{"head_dim": 64, "qk_norm": true, "tie_embeddings": false, "optimizer": "muon_variant", "lr_mult_o": 4.0, "warmup_steps": 0}
MLP neurons of a small language model. Each row is named by its layer, matrix (down: output weights) and neuron, and shows model dimensions 128-255. Each number is 128 + 24 x the weight over its row's rms, rounded and kept within 0 to 255. Numbers have three digits each. A neuron's up and down rows have the sign that makes its largest values positive.
A block is one neuron, or neurons of one layer that tend to fire together. After each block is what it responds to, as a language model described it from the Wikipedia text at the highest values.

L9.down171:106149114127126127154097086128137138120133124084105132162136117155118104153085145160101107126088124107090124111097150125118160124121130109130151133120145106129156106117126108097118079122123165098154124118162096132124093141132133148140146121134136115119144145122112114161134144115121087134103160147153162111138120092142076127095130155126140085111119142111144135136123119127153094128118
L9.down386:108106119135127153122103136137166127148135098121123126100115096119111126146099138147123147121099136116163146077130177157136099128117151134122159094122097159117087140142106156101107135168145169114083127131127115101132106090135119143107112113169163104141112179150103098138110083137132172119124146090082161122129110118119095123123138098123103143139104126146134071138174114178136160096098
L9.down448:115096137084130100159122142084096148137140103086176139129150103097162158085132117109153154128137125124135119103105135144116113128090125148103126133147093130134124163113117139149166131097098178117151152119116085128157069156104139132127156100141132153109136146168157108157146099170134099155108149119112185107154135142093138152115117095180144124107118123147146139150083111193154127109164
L9.down493:164141133160153146132162147165091159083125128157073128145079147108160121107150138112125137093152112185102145147069121120118121177156154131192084118135129156102107099140121142143154138133129122112157112114132121047163133120077119099155177119132117124118115140112120148105122130139132106148135106080157109151111133146161100153159158122115092163103123101102124134110126132111115114139135
Responds to: Heading closing equals

L9.down187:121124128120178127049134128128124148116142116088121137128139126115152112159165135147122108116102099114131134123140141136130156112122173140166081152142125109166114140088149101093150152151164132138086165104106112141127145173119141119174117160109168125114093143120078132145123123142105092134116162106103079079138145135118139184156139179132073162136105190114105131160148108130102125097118
L9.down407:115181128103147143104146147142122110123130101146133080148117145096156114103139119134138136103146123107093129179163091108169117142136116124147107129125161113109118154093097176122135144126135128115123131162145133093137181119115152127158117135090134103133145129123172109130147120152096110123144102143101113137179123101184178129136186125123105120083088149109121162147101168082124135100130
L9.down468:090139133154109124137169097108126143127122141117147106144118118125140101107130203144115126106137154118131094139135127112118124117109108161114157123152149110120145171169090123127087155136155125150148199167149128161134161120127170117068110120133130157128134123148107127102112138127156132122104099148108174109127131120111139147118120088113144151103115125103125090112167111140147092151128
L9.down478:150106100113109131115087085178142080131130149142154094154127126118110128142154156136178145181116105127155127108131128138148160168182155146123153166133129099117116132109145112130088138152115102115093130102152174111147139126116110101121103090109144154131081064148125135148137106129157122147163118167104184165137096097102144122169136094116119110173113121088146142100109098143086138133186
Responds to: Mid-word name fragments

L9.down82:169140150176077156097159157076119094126113128096102122099144156156124162120120106143141137134144101116110155077101123106125159156154108103146111116120117167133170105102126155117112128126088094062147108152158090135071140130104117121125135124126175117145156150146122161103125146108064122110141166164146112135122120115130160120108121152118148162090150157143113187118152130119132164136136
L9.down196:142155152132124123161153108084131139157146118147109103121118115122154118122161102121114149136107147112135186132116151187099152228127117113152133104122127152134088153112154145109142145119162140135147126085122136120133147123138157125139104130117143101126115141106126131133062111132156150134152124177138097114155138139130133154138137083115129125151110140155089243138149110140124142121136
L9.down357:089132144102137129166121177102124147153122131110091105140076132135160132128111123089126096113156200158114143175127136140116095081129127111134106158140109148140144158144158130098127114146156129153132124138123121161156140150145089130120133100119110141141147112125148132146136117120156105132146170115094108135132101141132119108107117153105170109150108180151152101123120099125083103121108
L9.down494:109121113117153146145066118133139148149156089079141149107139111150101178156150100084139146145098181114098095134125182147165177142118162146159177107107145148144099128123132133149151117126143090086117154144159112105153098150122128130165127104171140111122102164145121155125094097148156137131118089126104110124109148082146142150101176098167134118146145101146086143113123103114155120127112
Responds to: Post-verb prepositions

L6.down160:173125112094133128130186125159132099134154156104108087113151146145158121113154141108141135171161093115149137134148118155131074185081153091145184150102128146094150106129166123117090114152110146135114170134121116128111174121155159129101144102116118113101148133176086146144134172129154085153131167137154071099145151127098143116136153168114126164093121112137137131151098122153113141166106
Responds to: Section heading closers

L8.down186:157127186121110134145155095130193121139135135133134096115183150139127160077184143116114152138133110178154175121095124142146161111124100121158117130139123144144106128126106142183113138156133137146137154164149102140141110108159162199098140119118140132115127160127168133157124141122124163118101158140122162110139138106086120124113130126119150139161114160124144119136122090093097069110137
L8.down195:105138112093131154152140101134142150117116119131134120105144138123132120115090134102109147102116111101130149071111127101135107089130152104159113167115107140130135128095102154100163108133138113096131148176077129120187126140104121147127118107151087083146128119147112119186146158105116136124130122133092111098102144115093125171137139118120122138125155119105099124161101141105062115114143
L8.down305:138106135118174156098114123121175185098109110113097114159101151093102150118113133115131132116126124136110137160159152142103123135149149111129167132117172131170129155154135147138117113125145108096133127128123126141145119146124148135112172136124053140144123159183131128139115140144130132139144135122117105125142191165125177093131176124175165142133139139115151088149094115176065177127117
L8.down470:109169140122163161110107139136151098145171129126131160149173146108132133141177141132133089130140161086157174156148150109144164148115132166117127084090163124162159134128160093132132145090126146168114141139086115110122110104126128156098103152133091160124144156150148069110123160063119137117104084109142156121137114081124128125086160149143108158147100142113122126104110125119185141103128
Responds to: Mid-word subword fragments

L8.down143:107152129127128156093135119129146163175141162117079121121162134154147099127141150124138139123123200114119110129123091108152143096134171152140128100106184130135152104176152092149140129131146120107105108106099152140110161130125129154133128122148109165140110163117140127120114158117108079104120097103123167116105114128113189121144094138153112087134115115116128142133116088089086154122117
L8.down349:161127171153125149113142149106093120058110096144087135095122146118139126183139115131146110115131123139169158130141081125145116150105120126108106083125151159139161136118148124145145130091149163156100078168137101153109139091127095099134151109119146144086156123136153117113126138084143120148141136161141135122098129106094161142121159141170145101129171125160076157103148066106140159163102
L8.down420:104153133129100123113087142118104179136139100173123112127154146125143120155144118077093099099093091120140136110200169181169151095119109109099084124101144119099135121177077112132125119105124108136093098122130105167153102105124095114151095120128165146153147122171126149099150153108149148133088140182116152101117121150116122125150136155099118139092096132110113151169128126084141139157127
L8.down444:111142138114104104083134137176137119087171110100106136157083143083105115137120114154130107138149129176120183139158178101066158122139118098110105141165123104160147121144127134161134169162152088147143129152174137113133141153112173137122132091111144143108165147144123128124138113112124125060084142129162095121131140191150173103105134145104140088146140152154130086140159143137085117114122
Responds to: Wiki heading closing equals

L6.down11:080110133124132123168125099120157114080123099111125119118097139143158104118110142124106111134129148139107111085152151125116152149105088111138142158107196167127075106172162123164130151138122077107148157118108133114126153134135136131108162128131141149141130148124120137173086122128141144108125123113102107083140161110121104137094144135130142080142098091168133112092102137184121116126117
Responds to: Clause-joining "with" and table pipes